Weights of a small transformer language model: vocabulary 2048, learned and rotary positions.
MLP neurons of a small language model. Each row is named by its layer, matrix (up: input weights) and neuron, and shows model dimensions 0-63. Each number is 50 + 10 x the weight over its row's rms, rounded and kept within 0 to 99.
Before each neuron's rows, "fires after" lists the tokens most often just before its 100 highest values on Wikipedia text that the model never trained on. A number after a token or word is its count.

fires after: " " 34, "ad" 11, " Ar" 4, " Ad" 4, " are" 4
L8.up826:42 38 48 50 71 46 59 57 55 54 43 68 67 39 63 45 44 53 26 57 33 50 34 59 42 59 44 39 50 64 54 41 42 46 61 43 38 44 47 48 46 51 56 58 56 46 42 50 42 44 55 40 57 60 54 57 49 52 54 34 56 54 44 54

fires after: "es" 14, "h" 13, "vol" 12, "b" 7, "e" 7
L3.up293:40 43 56 50 48 58 54 56 47 59 56 40 39 44 47 47 59 49 51 48 43 38 65 55 56 48 64 42 48 38 45 42 60 60 52 60 80 51 50 56 51 28 57 45 27 44 56 29 54 65 50 57 48 57 48 40 66 53 38 50 47 55 63 58

fires after: "le" 28, "b" 25, "tro" 5, " He" 4
L3.up270:55 64 47 62 45 56 45 60 43 44 42 64 59 53 58 51 46 50 45 61 49 47 57 43 35 41 43 67 46 45 61 35 45 64 60 31 58 54 58 46 60 59 61 50 47 53 47 46 73 54 41 42 41 69 47 49 45 39 42 53 55 44 52 50

fires after: " Cor" 13, "-" 9, " place" 8, "min" 8, "man" 8, " inter" 6
L3.up347:39 40 57 42 47 45 49 38 46 51 48 62 56 55 55 65 71 35 46 49 46 52 58 46 50 67 43 59 50 49 67 68 42 41 46 53 71 53 63 51 66 80 48 44 62 54 26 52 60 42 48 51 63 37 60 54 39 32 61 50 31 45 40 56

fires after: " " 23, " the" 15, " |" 11, "-" 8, "y" 5, "|" 4
L9.up858:46 59 55 42 55 38 51 54 63 52 59 42 55 59 55 52 50 44 52 45 54 43 53 55 54 52 41 43 65 61 60 54 57 46 54 63 37 67 66 46 48 47 53 48 60 38 30 58 60 58 40 43 61 65 61 30 48 43 60 59 62 59 45 34

fires after: " " 32, "w" 12, "te" 10, " Le" 7, " L" 6, " Pe" 6
L3.up221:42 46 53 52 49 57 40 34 53 37 67 60 49 51 55 49 44 42 50 56 54 49 55 78 60 56 33 57 52 68 58 55 44 52 59 36 39 33 52 30 57 73 52 35 62 59 41 72 39 30 53 50 23 59 61 33 50 62 59 50 60 37 36 69

fires after: "b" 15, "o" 9, " La" 8, "f" 7, "tro" 7, "ut" 7
L3.up882:61 66 71 53 53 48 39 46 52 56 26 77 42 50 63 45 36 36 30 44 44 58 35 39 53 47 46 51 40 58 53 44 67 53 40 24 60 50 47 58 78 51 57 50 42 46 35 67 48 41 63 38 41 49 50 52 59 46 50 43 66 42 38 60

fires after: " re" 19, " f" 12, "s" 12, " st" 12, " F" 8, "re" 7
L3.up725:49 72 54 54 35 60 34 54 27 48 62 43 34 56 56 47 40 55 28 52 47 27 28 40 61 53 38 52 54 42 65 56 59 40 59 45 48 31 47 36 54 48 50 51 57 38 41 50 41 49 60 60 57 37 56 45 58 39 52 55 54 33 55 57

fires after: " in" 22, "la" 10, "th" 9, " a" 9
L7.up575:50 55 49 48 21 53 29 68 53 46 48 45 41 65 53 51 45 49 54 43 50 48 57 55 56 52 69 36 44 45 35 47 47 49 51 39 48 33 36 49 43 66 52 50 46 67 60 47 42 53 43 57 49 51 35 52 46 44 58 47 54 56 39 17

fires after: "e" 17, "en" 12, " E" 9, "oc" 7, "n" 6, " T" 6
L3.up266:48 36 67 38 65 52 41 52 56 61 36 45 40 41 58 59 39 60 60 36 64 67 55 45 39 49 41 58 44 51 37 59 59 56 39 40 27 45 46 49 42 59 49 63 57 51 57 36 48 46 40 56 49 58 64 52 56 51 52 59 46 59 68 52

fires after: " E" 20, "e" 14, " f" 10, "u" 7, "o" 7, "dy" 6
L3.up415:57 56 59 49 57 66 36 49 54 60 31 54 52 40 41 60 61 50 58 42 49 28 27 48 38 53 45 51 37 50 62 59 68 51 36 53 46 37 55 50 29 34 57 58 56 52 43 52 34 43 40 56 53 38 43 52 48 45 68 55 54 70 49 53

fires after: "er" 16, " the" 14, " No" 8, " of" 7, " List" 5, "p" 4
L8.up59:55 55 62 54 38 54 52 49 48 48 44 64 48 66 50 52 59 52 51 42 51 51 57 39 43 53 54 59 57 51 41 43 49 44 59 41 43 49 64 67 58 44 35 44 51 39 41 28 62 55 37 41 49 46 43 63 49 53 36 65 31 62 32 24

fires after: " " 19, " C" 15, " In" 14, "y" 5, "C" 5, "j" 4
L4.up689:45 56 52 47 42 50 31 51 61 63 47 32 44 76 61 42 47 59 51 55 51 53 52 45 53 58 50 41 40 53 46 58 43 53 48 52 48 55 44 67 39 48 73 44 25 44 33 70 59 55 56 39 58 57 67 58 66 57 55 44 56 47 33 56

fires after: "s" 33, "S" 11, "ex" 9, " F" 9, " S" 6, " La" 4
L4.up8:48 56 44 65 53 35 42 56 47 50 63 48 47 46 61 39 52 47 40 60 32 50 41 41 38 57 55 51 50 44 35 55 37 47 54 55 65 49 54 53 39 56 52 54 56 60 44 57 31 49 61 52 54 43 47 39 61 47 43 64 34 32 38 50

fires after: " ma" 21, "ma" 10, "p" 9, "lo" 8, " lo" 7
L3.up97:60 35 53 37 48 75 38 48 52 35 51 68 56 28 54 54 58 55 50 54 41 45 38 45 48 42 61 45 48 46 52 53 32 42 52 67 45 43 58 51 36 39 36 46 44 38 69 55 54 47 45 50 58 58 61 59 44 37 47 62 47 45 40 53

fires after: "er" 37, "o" 11, "tro" 6, " Port" 6, " pro" 4
L3.up459:72 48 56 46 46 63 36 34 50 60 34 39 51 50 43 51 40 27 50 38 77 53 70 39 44 45 45 63 41 55 45 47 62 61 38 47 41 67 70 51 61 48 70 57 48 54 40 45 64 45 59 48 54 65 47 51 61 36 51 58 46 56 38 48

fires after: " F" 23, "s" 13, " f" 13, "cc" 9, " S" 6, "F" 6
L3.up585:61 66 46 51 59 52 55 37 51 50 45 64 47 42 59 34 25 57 43 49 54 47 64 34 49 48 50 46 61 46 52 65 47 50 47 51 60 51 53 48 35 57 61 45 40 45 56 59 50 72 48 47 44 55 35 43 50 47 42 49 48 22 52 67